Part of a small language model's weights: 8 layers, 6 heads of 128 (1 for keys and values).
MLP neurons of a small language model. Each row is named by its layer, matrix (gate and up: input weights) and neuron, and shows model dimensions 544-639. Each number is 500 + 50 x the weight over its row's rms, rounded and kept within 0 to 999. Numbers have three digits each. A neuron's up and down rows have the sign that makes its largest values positive.
After each neuron's rows, "fires after" lists the tokens most often just before its 100 highest values on Wikipedia text that the model never trained on. A number after a token or word is its count.

L2.gate120:584439537575469536536449488524491448463593476544401452454517544516504505514495474543596470456453543552529520440503511480567556554516496544477632586522472417464523557477509462533580534560466530508508484400419504497613583514511483460425429489522396523519515434532431436495499504469492573541
L2.up120:600548510582507490558484450535589499472542535454488531468489407463469529506511516567540427526483512516527535523481555366529504464530496568454631609559436463539566477474439515502513557466451523446519501488480489515628543340526565482532455523450446521486470471539515603465443458543598530447
fires after: ")" 48, "\n" 9, "6)" 4, "2)" 4, "4)" 4

L2.gate192:472449489435493521495418552548442458498475571586528583469454503548548642476613469452488448430413459475469503521491481472548516433533542583541449516451486487448514451497570521468487429494503439483484472577521575562515509476565555563518610511534491522458514525473398511465600537473439554500
L2.up192:526490512523483497509504457454500509519372531473593421356471482473527490548594545427457491456555560446372555501505625452580488562388505569511509463518453417486528410521480529444461494478507517502426521413551469487578479501469542552511482528572471434556527597503544441570398409544443457466
fires after: "," 40, " each" 13, "\n" 5, " the" 4, " |" 4

L2.gate1543:559475533549487564464520528461502488499513483557454520474441575475434515504495468552457468527475537490475473455521522504467487507545418478448587511426592461511497545530510404501466515568468485391603458544524474535511501438550532575491528505427600555535527566569456503462427462574463446460
L2.up1543:577471488476495665469467480480452515505466523564480546473580580464457510494567542518456583533459499487560555524477510503496455498530461393532507500516555554455510547513528475507504515506489573480483459578474527503477493489562402627553509526426447521543532420536517471435406441575463402532
fires after: " |" 92

L2.gate811:542447436530511438532474497469532504464460424579471520582465466524486456422473568579505554539511512543473488420503486525498486489596484469496473493465585545512410496482518511528595432426469487437548486415535509481559449623518535430582681515471534496452516491496463563499466596535398440483
L2.up811:445575488512466563557518531536451436549503489461469369551505362503610453469527515550509436490490547485419492457593601422514464458521461482454521457510418428591374522514532519444495502500516425588429563447529541480506502422505426528522567499479532456529489460532492486590546490538570497484
fires after: "-" 23, " the" 14, "==" 9, "\n" 6, "===" 5, " January" 4

L2.gate1983:564490586493436500587595492528529480495529520569610558538551463541512521471475543454413506451557533543507476497450553473505566415466548437491491527457578532576482502541510498412510461436529457370453475533446480417605448537546635510525438546496534396439459466587471477466411529524574528409
L2.up1983:535457631499452483501530474453568532477553480513479617445486594491539509548519476420556530442510505501519514538500478449498502495475472514534509637429564521540445487429526497522506500433540437413424509568525505489615446458418557533584408511511481411408505400473474457547450488432535579482
fires after: " 4" 16, " 2" 13, " 3" 10, " 0" 10, " 5" 10, " 1" 5

L2.gate426:413487449527495465421514530523591483469616608407466437494457500534511477448524547515562453462521517543654496430509532607517474543464516442494525479432458590440587534514444518517524472498504583451571500431432557395516578611484520541496530391499460553438527522517478494465538435452499443407
L2.up426:570513467559404608479506558529427502519450417494438575522477592422456568549547507470428514485526629576518464464547495559521485457459509495456473537489547499522434524521560511443471472445660520403480407448483476488547500526398471519519528614552503460653541592493448608525484506479450435482
fires after: " as" 35, " also" 7, " (" 7, " As" 6, " is" 5, " years" 4

L2.gate1425:560481585496434537499543458395540505502417505477544490518499475445507414457590468504552513422525453550459536474524531480569524537484461378483522475551513488543507519604473560438520466548419498481571471590450543518463460518509540512552558424417562457520515500539557552433465531437537495540
L2.up1425:521460403492431533576592478491536530472457527471508463427497510475540543495540547541566456507501469558422507471523420469424490511587451404521507464535384458450510662549453556468487468508519511489527517524484533499588482445488549490463526541382608540521525613515507509549374478355529492461
fires after: " was" 40, " were" 11, " be" 6, " are" 6, " been" 5, " is" 4

L2.gate551:427564567480573512534454560556537551608430529531529630423525439450438452518496521502522506548460432535475540445545590412531699560592499470572513570553538562494380500561566496516551567603491441466422532484558487501515529520503439549557521508445426494469539394532567406474477315431470545665
L2.up551:528562602429503507472470455507520471520495500527507627452451482491507469516612418554496549501520485595419541500538546507544483485592428538469564477579479468511498590615521547493632481571479535516467506469516395614558506433477381492451516573517526544540639530502486438473539448445517538459
fires after: " |" 30, ":" 10, " A" 9, "-" 5, " C" 5

L2.gate1717:476498462362503570461477482505497447591591403501473504477538437509522496555543459496555491506474461412529519488524505464490492518429403575579454503403520536485501485616455545457520457528581537454499482447458460503337453603577480476494535481584506424515486549520446527474464528434491543512
L2.up1717:554507493508421529479413434514411482465450572472527455459466469489413511548486497598543559544516500510516459400637583468564555571471441504560525423480492471566528451504532585469457479543566514470468516540485527464482578512456517550509520474441516538489585480564430603368569568584500545597
fires after: " the" 48, " United" 11, " his" 5, " in" 5, " a" 4

L2.gate762:445429507426571503507511459596562537515428481448480500441560473421577553500523558469560528599505423519513505475455524487543553496584502509595411451506550469476468592540537485553438524534475464466520544590538430444591461538508464505555526566590527590427437520502464439488432602465503465513
L2.up762:561432517446493445540473519531463565465477551515513533554481537558446499398486454454512545478477562519456500537478532451497575560493520369605443546466525443504539433494552516538521546491441419473574385462581542537486500478532512440405476474605444498510592490511478453509454398454476494547
fires after: "---|---|---|---|" 42, " |" 30, "|---|---|" 11, "|---|---|---|" 6, " chronology" 4

L2.gate943:529585463455530541513492482522506535554538478515520577553630603442543429564428484569489550521465519519472480498465457538492548527498479551508499623486505496476488481571543451462458512441519553475459515544453501407491439549493479459566552550450483482485446503396476564542486541531593534507
L2.up943:530491488537464478507519461530543481489459469484508439556478522424619434511531446553524517546503556572497383367508442563501545400457429485561533421613511517520526471605537466391462489475585538422539515442536494562469565531504447433440491509482504461482489470506454446404490531542525559552
fires after: " |" 71, ";" 5

L2.gate520:516552538494548414486461489506516528414502482483477501453422542540482482481548510517506497485538418470565513486628439555556517436581526477545473481470523558501539483391493447483529595480508468435508528473434573566517566530633537593473454478505511450583424501461506518531557487567484518493
L2.up520:496482518409621513498453479599510485425548487524491465546518472567486483538595484462446448519452528511529482580428540536513514512476545502497459479525545468537496434369463467524511532543484488456555471464489493528456468509614480506542492556561492475392541461494552482536449461444565501574
fires after: " October" 16, " February" 12, " November" 11, " August" 10, " September" 8, " January" 8

L2.gate1481:604475488517491574540436457436512548482516495468366630588524522427440633574468440542530461391415514491498492501474507494519520414339521622439474466544484516479396510474524442535489396524547426500492521538522458619483546480556574527495459553570560425501388500534435445479451551556522500516
L2.up1481:565581487530498579434540578582511454479539472507489461398480477595522440514458432440483529548591487514511541502490610461450546530537478542503527469469517508432632514461478560471443511417518471424520520511523521498541462537476454426436478479490534519490583457414422521442554451488423520524
fires after: ")" 53, " was" 10, "4)" 5, " |" 5, "3)" 4

L2.gate212:488406474501557463528541523520476568526500625525541410547578444457517496566586544441412481517604377518453476526425352569472464467550533563510480477488465582551599584545442487506504506465603423491564548456541493595484591572476475564473550522440492452387546489452482556439487466448506570532
L2.up212:502544448471514570456445522517581568467453454497481518473450495480449470472540449521499467493465498525541524507449572512557483561435492559574506518480477537408543441570418503472470466511499517596509504521529494449574425439510553496420513496436457450518529556580580477487520407511504464469
fires after: " the" 30, " this" 14, " was" 6, " same" 4

L2.gate1733:402557541429561458472454494434502490395623524504451570471513419468449494429528440448548518565534538495426477555571455585568483488483460556412476512551494332478517484508464494585526468488457608458497547555533446495468599536569434475527530504490512481394525551506438508479461468417472485471
L2.up1733:456507560434525386491469548390462510420505482472514526478493440411402474543549470507504459544504560516507544489537374444523504389443446593479464514572377487492544482409554585452526572565517610449516527570562564448380617460561513504559548440494524445486511565476447488572450564469543484503
fires after: " " 35, "-" 8, " (" 5, " X" 4, "K" 4

L2.gate385:491426461438542557454496520428508496466530478495583468418471458537540562468357424494483472422547505529510459506439555467407622587526496531509444450493494540585523519495548510504483508470464527495462515473582517531507438556400544440438540462483454517541456451445476421507407494587481407553
L2.up385:506537491570520482484514511518486495603430426504500483433559544477470520494591423515501403533451552511549516461513466510466580497490398506544490439496463504487558484441489452456413433437522479523511435542507506485476424547471484430533434497497510430567387532427430487591442545561442469541
fires after: " " 27, " |" 27, " 0" 11, " —" 10, " Team" 4

L2.gate1142:576544448558473550463434434491578486499485526505516540494448451576539526529395493518462461517446508572410498396428586532442450471467624364611579573437482493571471568458543457479483506520514474429538433571441497459466513519482526513476492430499516515522468463421534476523497401425520590443
L2.up1142:491557409456536566472497475550567552429424479406446466543489458531481500500467545530513514588456571585450523475468506555555527432538522462555498528415462495603434484529589528564497463499505497551494510535502535437446502497512506531462607538502399477517424505508474472461558536490584490424
fires after: "|---|---|" 17, "---|---|---|---|" 13, "|" 11, "|---|---|---|" 9, "\n" 9, "|---|" 8

L2.gate1923:547497565479526525462508419432525462418498547482439559552424543481515424469487540454494495440506524432530451519513593527452483473384469518466503517499462443528533546535542422587588548570381465480522526411459496460481538463603569474491519532463534525478503533436486456456572587469584427403
L2.up1923:542585544508490488515568528546484488569499544430545414423510488498450530509515505484524418429469490521548559479547527516537470475455510566461491592441526509506469469404524566569578448553532535496519434483468580497465469470520522544496561533427528447453534532545540597506522542445506468522
fires after: "\n" 48, "==" 5, ")" 4, " ==" 4

L2.gate728:550458452588433516411461458465599476454497509449585454464507568459537517503436455581432529491493586569385495430493470501407551558561570497642600491433525605559491430518492573552555496602468533521509422507598520547456654497611557532604500465578534508552474561521544421538407398466507569519
L2.up728:489397550566459537418559579446524539518552491508504502459505503602532542464549688566452459549572569503485510523550451569570455536483529478519561461539534522566428457574384457533463541555504474497491468528481433526445570417489458512579505490484439527410475452587525466479498516477507487658
fires after: "." 54, ":" 24

L2.gate1808:535469547436538511423571529530534594430470480429480473485460454478588555617559455457559548537528516500532494518542513500496576485526512471409481514450418461481456564471484479505483532430473519574494461531407501542510486448501524531571522503548465580560539524594495588449450530509457443477
L2.up1808:544549518456481498569436444495507458470473493455495496539547496583480565461515456488440521536500411534448464479474407554503504526579633525496519438416450479475508518456478489474554436466544518407517473500431485534414526563490574486554489527539401479531583470412445515548531579524542425560
fires after: " the" 86

L2.gate1713:474514510595569608407534529544434512469570423537481515510391450512489411518497500538599515489556629544551565501471505593408487549452528404532496492483531558445532587576501525493483526424471509428535509515447537481489514565394555421468572500512522378534594483504574496510525523543503467508
L2.up1713:478486518518491492501610474555555515497534594439579462563494563469575512459424566485567524420573515558407507457495492555499544531521526503536541547475453447476465569519502479519522465428485615550423527479587490498441471525498432416513450516458462544529466493482526472523481469527601535476
fires after: " and" 52, " but" 10, " more" 8

L2.gate1071:564547551484560422336429550513478538515471569499421514513525543560555538557493459511587507425510410530494427537500530498602555397495485556535429477479507465526482530458492496466551512469435509510548504519463477517521442573506669537458421516534442568477495401464544479532480471461496445462
L2.up1071:465446493441525449532461445481451477493599473522517428437463521452486465572501490526562507466563457510501490498512540399452498615549536489478404499541432505572552585536390494520550520400480543468520539574462479461472473575491549530474494572526521423441591438471559447489527510465524485501
fires after: " the" 44, " US" 4, "S" 4

L2.gate216:530452585564519445571583430551547532478533477541479431466517365530494511428520592520514648502431513422544478568404506507478503532565451594509598602495553556506559516594474509494454499442514470508478471561448534479565486462504519501458483611550515564506466493512385518480583480447586429454
L2.up216:518413512559415473514527414420536499507526470519520431486453457453490498430413534555534490555437478454513454499459415474444516563460476499429534556474527508517479453474505545528543509506547452533557393596392464450534447487570542454500496522482488643532582527426525524574521434484515506427
fires after: "\n" 77, "." 19

L2.gate174:451521484493614559487548482575543526453540519522557528491540525556438539492418535527422513452426527592507503589486512412519548498516444544465452502415440532460516460554542415446578454481522457523454632537556481455474436466507444537471568424546495501533488551496428455452408495489494509458
L2.up174:464573491498628570513424453524535470497548482536561491548493553443469516494512500508525504507420529539428556544433463489516487452461453534475465447543545547470391463599582499520579457457455443515483597469548590524508434510461432569568475434416494473485475460438568463418566481504559563549
fires after: " |" 82, ":" 4

L2.gate910:483423479542498471534490483499606436404477613420461529589557512554466548421539527539418481461542497424521415596438554448600550537549557576436541444544555469483530473439495447526560548467533478560572448480542475532465547537614535451452511427458510473445466646559558554495464513501435432521
L2.up910:509460543502520535486462493558626547470412478505578528506571477463502486510607549465510529434525465557515430545472462491523485460650605465457509510456494482463492518478556502575428449453491482487543454539537555422498411526455459542526428522498430522621513402540508611521519504589390483473
fires after: "." 84, "\n" 5, "\"." 4

L2.gate296:423510547512469567540499576610557556478517537524491563519507530589583565534492549520504453446476442485479531424492569551450487566491575526524617520522516446502365448535524551473561449457447423526475547475469513569475588535543495536597441426433390469524488498551564482490459530496518653537
L2.up296:506560482460510492474462491500528483516489570457510470461502510510570413527519490458485513502459370367479561459504410554504605513426437580449501507501480440494518386563418490426515463472446551387509539434495510494490507503466452596499476519450534513494395469432576443529477449540498552451
fires after: ";" 24, "\n" 23, " |" 15, " " 10, " 3" 7, ")" 5

L2.gate1854:515475411494412540487472454562458507489496500565562563478490553638441549582542502557522475566457626489569473457401497604395510513438457480532634500582564587458437508471456451474523508515515483389508427410548502492408508544395491535559345475524550504512420530456387544468382602467516418478
L2.up1854:590515495486463517431468408486556536537524483531490452451553422557402448556559440585493536585437570584513503586454473545482486522563461491570521512498524490497464484487468481570470463563445518451499427509462508496540493455445575519494393494562472478511508413552541477478421511579486449473
fires after: " " 56, " 1" 10, " 0" 7, "|---|---|---|" 6, " 2" 4

L2.gate364:504525437455487438500481474471485601482517465596556453522528470592486462519424559405392551553472522406453480521663459506453602474503540531425494426414424592566443484515565546523593483556532448499516525570504398449493517503527475416606467605488417524464534451489477618422449485474461609461
L2.up364:473469466486484614386549461521412463440388504562526449457467525594456518509470481509517547478494460451464469570456516571509535447595488475466458551562463475462506523473491470426519440561525382469468487474502522425542472502471526445475545553532494514453462579542496501502478520602480403549
fires after: " the" 83, " The" 5

L2.gate600:501457562544523526561434449535457523476483501585603537594542485475487539636391525516493548489517553402454522548476512476546543488489468486467431630424511423483510441445509423550524465465505565485425489536419575373548489565511459569497465564522456590606576514561523522484490536445523518567
L2.up600:508472471471530348435532551444525370607553466488576451574510519584469522548502459548488501482570501505561453496535381520402542554532421506560420582550486609490433556487535568465451488568581484448557503574468496527519501455438474491484532533500436498491498491605483505646458538465555499528
fires after: " 0" 29, " " 16, " —" 13, " 1" 7

L2.gate1590:517525484496478469552567491429480465490492451542497508494538558533468530545556455524541456446536395492447476439535542531503511487458630452490410552478545565568514501481490506542467533442482598534535425492429447462425456474413495589449502387527489480433492555546560525473441488405465474473
L2.up1590:430445594480457555470561482431522392512504465400392557458499481443492444458389547523635513566522565527472661533491456514561450532437519553496561454585466567503475530563525530491496543506519598509472440508488529530502500524414492542475455590544519562386520488545557511483484518514461521517
fires after: "\n" 51, " as" 5, " As" 5, " was" 4

L2.gate311:643555533372602562459503403527505518461537453544546526436400501410492569543541602547537460524472484517407524480416485448494538497396446534522524447435480504513531491515581487423544529516513519487474419413498591469507565483525518446453511545612505518488444397576480424484517584578471508626
L2.up311:521494448578579428544549454578529495450494538387529412491553565475540508461507525601555508533470464540455518462467549437488512465465537569590552424536535576439511495593473525491542484488507508457532486498462516497582590489446531514433494516562494515480479519517476447476555404489623481507
fires after: " the" 49, " |" 32, "|" 5

L2.gate67:514547461562548426563530471519587475574542432426599522540511525612526474529486482548456448563477560534416532446470480632503518479462436477580530530472507451597452544454473518489525413442517414592457553497498460516486421507530507550495353534495456479515417566476460541514479547631512573469
L2.up67:568575421449507456517458500533432583562469485569465619611600512499492414536507506485474445552435519481480595431416543494483537477583448574607506515533466474439635512543460497479534547543501514480388499516440522525407447506470542516508509468481537591456448564488488583535523584627445419492
fires after: "\n" 47, " " 32

L2.gate1706:488511459460504535525476443461450502517547547466576466531544531578512560482432453474556484507470449545531500444471501571498378513487458521548544562486431440479484487426575555496557513555479499472505502487458543588408510569466420493584532540461461529351450585467498420476463589441423492461
L2.up1706:516474442540493450490449624482479544448564536549375450486447458385507501669504499516473504551508442589518526517588555485514467565444537534483546469605592532566502478532470486483439448450459550497504482452501449477442565527473486516320483652487505510571492444555456468499486527483501531471
fires after: " a" 22, " the" 20, "-" 9

L2.gate157:471500452446436517586460529530476515538556485545433449418544433545557482511480512520511522541464487513496437434564502468541509454554507546481450497527509498472553454531466429501436546490470564538431391576542479388517593477549492426515442544520366557482462579502512502445442489565562544552
L2.up157:487518453435456528503452504457371547465446493561534540492399490446419426471493413452497503547619471491593429476476569554475483514437636492428480508549479511359501467498491493469442482475473564513507381439432501500504486506457520490546488439553460488492552527503498458506581545510518404477
fires after: "." 42, "-" 15, "," 5

L2.gate1185:502565446458507585483582481451634465521575521476513532465622432529555479542416464452430475483485522519475532530533464525434558515458528490535497404477448409565489459480557500532488512534574528571452472508532494487489538551483428531504509534600515551475586613523559459473516547373541549502
L2.up1185:472517526503507498464542556551487563575538501552560441481490517457470432491505526563542564516528616505405442492537569516483420417381527439458505487446542485462521478518537563522542526455509447432479519523508517516486547492496471515512500377475503544535450490492502463460527489586538530498
fires after: "." 70, "\n" 5, " Flash" 4

L2.gate1092:382412513464509592558489506490550550542475470454528481503494487446472509506504528520359493506464538565618537539446511517444534470522496509474529560552583419461593505610456400422520510463551454522551586419562601595562461493546458525466505506461527525502503523405378446445576563491536396477
L2.up1092:447505538480443516464590569541496500535560494429532447477519526435426470515493510360419566536480536640607564472535545502533567474556435421562423523547541456397504560466558424480555497476462526560460486561606566441458418445485472504482542513394454509436513554475471543492611502539442504443
fires after: "." 15, "ulus" 13, "rium" 13, "ris" 12

L2.gate1956:550541531497509539599556476407440573602539487523463628515501452525508414488509452543522429434535512506545491558440512485446498507536485506523468576563549522481474552436494519515520437478596428537525583401404387524509545472575556444480430480484447466416501514489480527475535474509456483532
L2.up1956:573563590469450480556539532477489543431390501529453485569465498459459490512484563500607573452499510463466539505523474463474482455465441598564515514472469517501564449506586427480501497480526512510475545564526520523548489440539559458552493549495473475505555482515459428359540544496457494558
fires after: "\n" 41, " " 19, " \"" 6, " ==" 5

L2.gate1175:491517532373475530477571569576518533608538463480435472518473492566452525499508474469519577503578523503477532463455521495446523492495588568451535533487515517473432467639482487491490540607503515640481524522481540506506548519476487486519531538524463541510583449446495532495424439483480615559
L2.up1175:544484539450546549487575502587407551509486593525471576544458509492524561445502544451528509500433609492421560467540404503533516433536559513517454466480453507500464520567484502442486467542531466500494461445539502538448525454522502468508464492553490495490543509446426496518486383486453501541
fires after: " the" 50, " was" 6

L2.gate580:496473434462522455502466481560543535326558521544474547582484432456581450464541456477530479483532546513529515499492562453428582530464483480499477546430457597428557563567510473520391519459497580504549558464543496509541521396517535487473463471506413462524419447518448568513480557511504578472
L2.up580:463489436455511381575510420531475505415533430531499551552551548542522483527618525383488479410435492492514537483496507514448425565609485480537476651441484526411489478567432571487472465533494521549513481502477520581477424435589572564486443421482526553517470468523439515523515553412503529550
fires after: ")" 29, "\n" 11, " 2023" 10, " 1994" 6, " 2022" 5

L2.gate2009:577475491558487553555504532479418594576416508488521520571458465461464505517485509586430427481422469509503483549619379567518420557545517416583578513533527508510515514529402496426513495426489404479487481522488550571456464420485519546455557443463625467533586491506552343499444467487506528433
L2.up2009:527478508580596489514508497455546553501525469486530535513437486369558471448421509526553548479442386471479473559534439575479531469551483472585476517506515453500499531477379600485505455514388480493502504532530478452490462541563479461586481422536644476506486494472515556532563557473495501437
fires after: " was" 23, " be" 15, " is" 12, " were" 12, " are" 11

L2.gate1308:517514568447552561461485454539338465479435486541519448469430563395590470467519525470468446455534533419452506520548519501490528477527469575509512454531499534453467497497526535560432564483448456445484532547450453488485515584537549352529419476457512483482500495524550460452531549514441513571
L2.up1308:425542540453453504522441409516496554543436506435448476479510419512463542534517519538372484551477556519516567521437451509525507461486461642480584544428531505511521444553456509587457532491457488565450515496481546491529494452475570456583582420611547451518450514576452528448517520514474466491
fires after: " |" 45, "|" 23, " No" 6

L2.gate1226:531465464543554486540538494442508477587569465518472509490473539579520569377427521583582534456562436483417586560468470550388529556496527530540506525509366462498436513475494524531553519464503444508575555492484538586508592522502528477496451431528524502515549442509496516377381561608495581454
L2.up1226:403491495631490465532459488605469533513475541514485561479357509522518601578504499597531544456495531510478631585585520539522538456459459480556468605460516619533475477497470531465512477532514457443613534563521642529442577434505505531595466459493480576506469500480470426459450456547505546496
fires after: " the" 32, " of" 10, " to" 8, " this" 8, " on" 7

L2.gate1466:441549536441582526496572564511494513443568453473463459505461568530528459467628612423403359459527479484530503510554529544506508388486551476500483468478406511415570460476510407462393478428386529509514525534535466453512520489549492591405459382474448425559545452535502444488520558540472437535
L2.up1466:463530496473661403467546604475505553455489515512483487593465492459529488484596530450550455474399494478489464458474514531398403402517562476475583539359536477505529489494507438458425590442395597377492510483485472537487486524553537546528530394530571503511484477540422416522556519514512430543
fires after: " |" 42, ":" 37, ";" 4

L2.gate849:475517534399567497461566469503540515499627524467457480532449575541582497558443620515571518508517418492504465524506519584519502451440453525511527505522533538525531443414472563436576506481486520483416544544473577574515525506505477463484533512469510582500482484483512536349464412508486499481
L2.up849:555500583474531526424504414501478569409508494506472473485468502438527481611534459461471494596561436543437451491498537476584537388493531500446520483532515527474447577407518585564453458522486497451506526599421559508569575507417475508535524525542498500534470455480418502559435471516500486509
fires after: " " 19, "-" 14, " \"" 10, " (" 8, " a" 7

L2.gate1532:442488531503614534528560488543534551456441451492512435469516479525515570465480539517486482572515387474398555514508483549517639542480446560481542427476575575491512588535471477496419446525527522505414413537559545518519420501445534472475444432532467496502519449479479505522510438517422541521
L2.up1532:478518477554584447503565544589466452474537420411448521481465497492478489548539428473480483479487485546548505494425491435542516417460512612429586472519434465496592490504575468534505499454486453455488431507468561425414452484397467449580400496462484498519599466453551569592507450443423481503
fires after: "." 76, "\"." 10, ".\"" 4

L2.gate255:598365452564466564471448491534496535573448497637512431483610500415564467520529531520434644523561498563468445514564436562443606538563464476464490525462437405510435479504499546601447505488499461547525455529497447515570532512477540475413539518607503581514502516466427476525545510423480589465
L2.up255:561538477584520473521552432404482535481542478527474462476536579448439552443537534524300449498457544505502473443556461512488470543523534495493467515426483478518455371512506446457519443493481314564545503437516501417429454480588503597468505493592562518355428418560544503459480490492529478490
fires after: "\n" 92

L2.gate1004:513477495487421450512506501486562539505409445551537507470464569501531549601479447558475581406484483546498517524481484510517374477508541497579534467492469515416460510507518418553522477511545532462477434620457520541479538521557511511540456453513480536505557540588564470452485444520572550582
L2.up1004:460478589508530447469491491584485477473449599498486543461496521511540510461535472578427491503555548488411555525476411524457478437555479501462430427494418544382547500475513571571476391529503494520565566473581509456456544538532533550508549456553447507571499584466525549532419533491448510534
fires after: " the" 64, " The" 4

L2.gate277:491429484565533463562469405488415486386555532519509500550581516535473503458534566542488518544460555487524462432470545428490491478540479531528480605481525489493507561457536461484551561492461429518508446418493453476482417429494505511481447491507458577398517496556502568496443507552480548517
L2.up277:437508459510481507598555526462471435524503477576395530495515561505434549314580457496537557565483455571455534474452524377571398462551470534456479542483515464547561561413513498544531523480465440571540583432599519463382443468550432538508480423513524538440522494550464531508404525545430455494
fires after: "\n" 100

L2.gate332:383399484525545524431520446512465413605516523524513499437540457393505453458395459586409427409558441525503498511398491510453595504439524534549434460540471563509472504461588504524508480451531432471519462440530536533608420420624459552549497503511592562494547526516458544481599463546405511464
L2.up332:487511470536489524476453424526564526459522555516548556450499443519444472487606516483516393502477473482516448438535431363515542492496460534564498474548497535455515568467490394491609429510476579439573519536478482566490430500498592565515434489487459469542517613472496469419521497401468488588
fires after: " the" 52, " The" 14, "The" 7

L2.gate1922:371538508438512608522587444525470507492515506445535584388522564489545523455446534499539533557561434579509481512393494500545478445505523456503584502534533566500564500556465535491566511528491454486468626478364509413555588561576497470482558443478463417537490469569455456502573577504457507435
L2.up1922:440532395454478618522511495530481510514440505466535601455512474504508566415464466476519525419510457582630605487372624507514502477513508415514431490557505506464528518581523433448488581530502490552497482556532485518502593558471531526506519414454475442547516504457450371482469403454529420522
fires after: "\n" 95

L2.gate1736:467460512417559479527447552514444499525493454477489486496449492571479509540577391517470440448452552609444504607473549456591601500486498517462500470608487418484538409491463485533486586515522512586541494459542482524496477476507549531387492498552480589522514526551537473393529500549555558547
L2.up1736:516499540385545450530501414496493547521522409517471573499531473437502547486468527581436453500526510468472478435487546493478476527525548530553575441495447414480527494467480508473484515416475605463511532483500516453474484459544481548508434535567517653500520526507499450397386479515489468509
fires after: " |" 54, "\n" 5, " –" 5

L2.gate61:497492567543471474500491432516548495473525558506508485511492481499492527573547434542476428534498512484520517443509496461452531512510537514441552572532475487415518545455437471501478444577525387550502514501469481464458433570457502587459554482526484453552549461626563474496347521465515528508
L2.up61:457492541533442562566494482563540480546490563562444557531526504606452517487626480457520427487509508436561494531469570551470531526510558435549490473456469473464512579526512492497490481508495407542401541541521514433467554397554532529435486560488480473565542465509436550514420567541548482496
fires after: "\n" 23, " —" 14, ")" 13, " 0" 8

L2.gate1503:474422501534542477487590509441385518549491482481529455374527433446419438507589472519492541532418526539526482434623540523539594431395508471434542478513479472538472546525517432534478460458422681483561485578408587540540530430489565493443515434517456422434563548451418488576596577510505460506
L2.up1503:447450580421548502518560507448457558551496439560410506550475557498571519513442478605447555547530512535606429495478524475593575550508476491489542563554516566551455444518507494606453476520380491427539526517552539496539500427512568472453464564593459504427458444490495487415468456476466545445
fires after: "\n" 97

L2.gate1650:527446454502533496458548538600454507457428495464486453542480483469494472483554612525535399481555509549535491452478450448542474538507495580553467459424531522472471521572535450494535547446427586526439570458520548568508467443544453537540541547463447478606591507597419561526529519477573572383
L2.up1650:482540505532544485453496438500558537504520522498444526513497482470447403428493527525447518475492412493538441512490496455352558537481457489541502535504516486390501466491526449463496457504431551510486501496524527551566555528529546523626450437550521496525520510607535607522592545490512533484
fires after: " the" 34, " The" 23, "The" 14, " this" 4

L2.gate1880:473381528445484542468527526506488473475488574476568464527578438542576561555422522479495444483442443428513524559412406564541518458519538502573500586537492471573484521513571512543534524479580480462484329540540479509469438518426555370508570494472471500478469541530488552486434550591548506513
L2.up1880:527467424454540493578524487476501456442413461457463362486514504504637429559541448552459496542455491547475385506546503557532485481532507512486459552539502463472517546450611519541563518459464538561523577497559494517473418578462467410496602439476467451533564475549364561505492594556469468445
fires after: " |" 30, "," 8, ":" 7, " in" 6, " 1;" 5, " 2;" 4

L2.gate1664:435421516492440486448432461487434535428533467557475513480407418527564518361528570574621517522533464372588533488589503486533486460474491476552461493500480510401479508537458446495512503511384481582499496490402480415615533451484517567540539535553535446634441454589491510478504500561428565548
L2.up1664:531522404528576429508547448599510458404489440469463501400451528620550424464386544537530531577494413479551560560602506559424417448491551464574448521516501491496377450473523486508462467570504414470463506543502513488653573460438596563413532478589533513549532517510508490466485609535552524597
fires after: "\n" 57, " |" 34, " Notes" 5

L2.gate168:561450594630466522488536524553500535498436514422559438497575563534497530471525521577433643494541548554456415479556436559480438570531508517409520529533484496583472467629499514455526470464501607445500556535470461578482382441432499591483517509499461462566551465532590392529557507477481553503
L2.up168:545454571541549538601480541517513469477510506478540486571544512513512519459450470474503491524475546516438598500391469512519520548457488520479507473609486449535449476557514496497518493456425546502393522548484540514535492503489532525521524496521555551575452466455436497475500444501445497424
fires after: " was" 30, " is" 11, " are" 6, " were" 6, " be" 4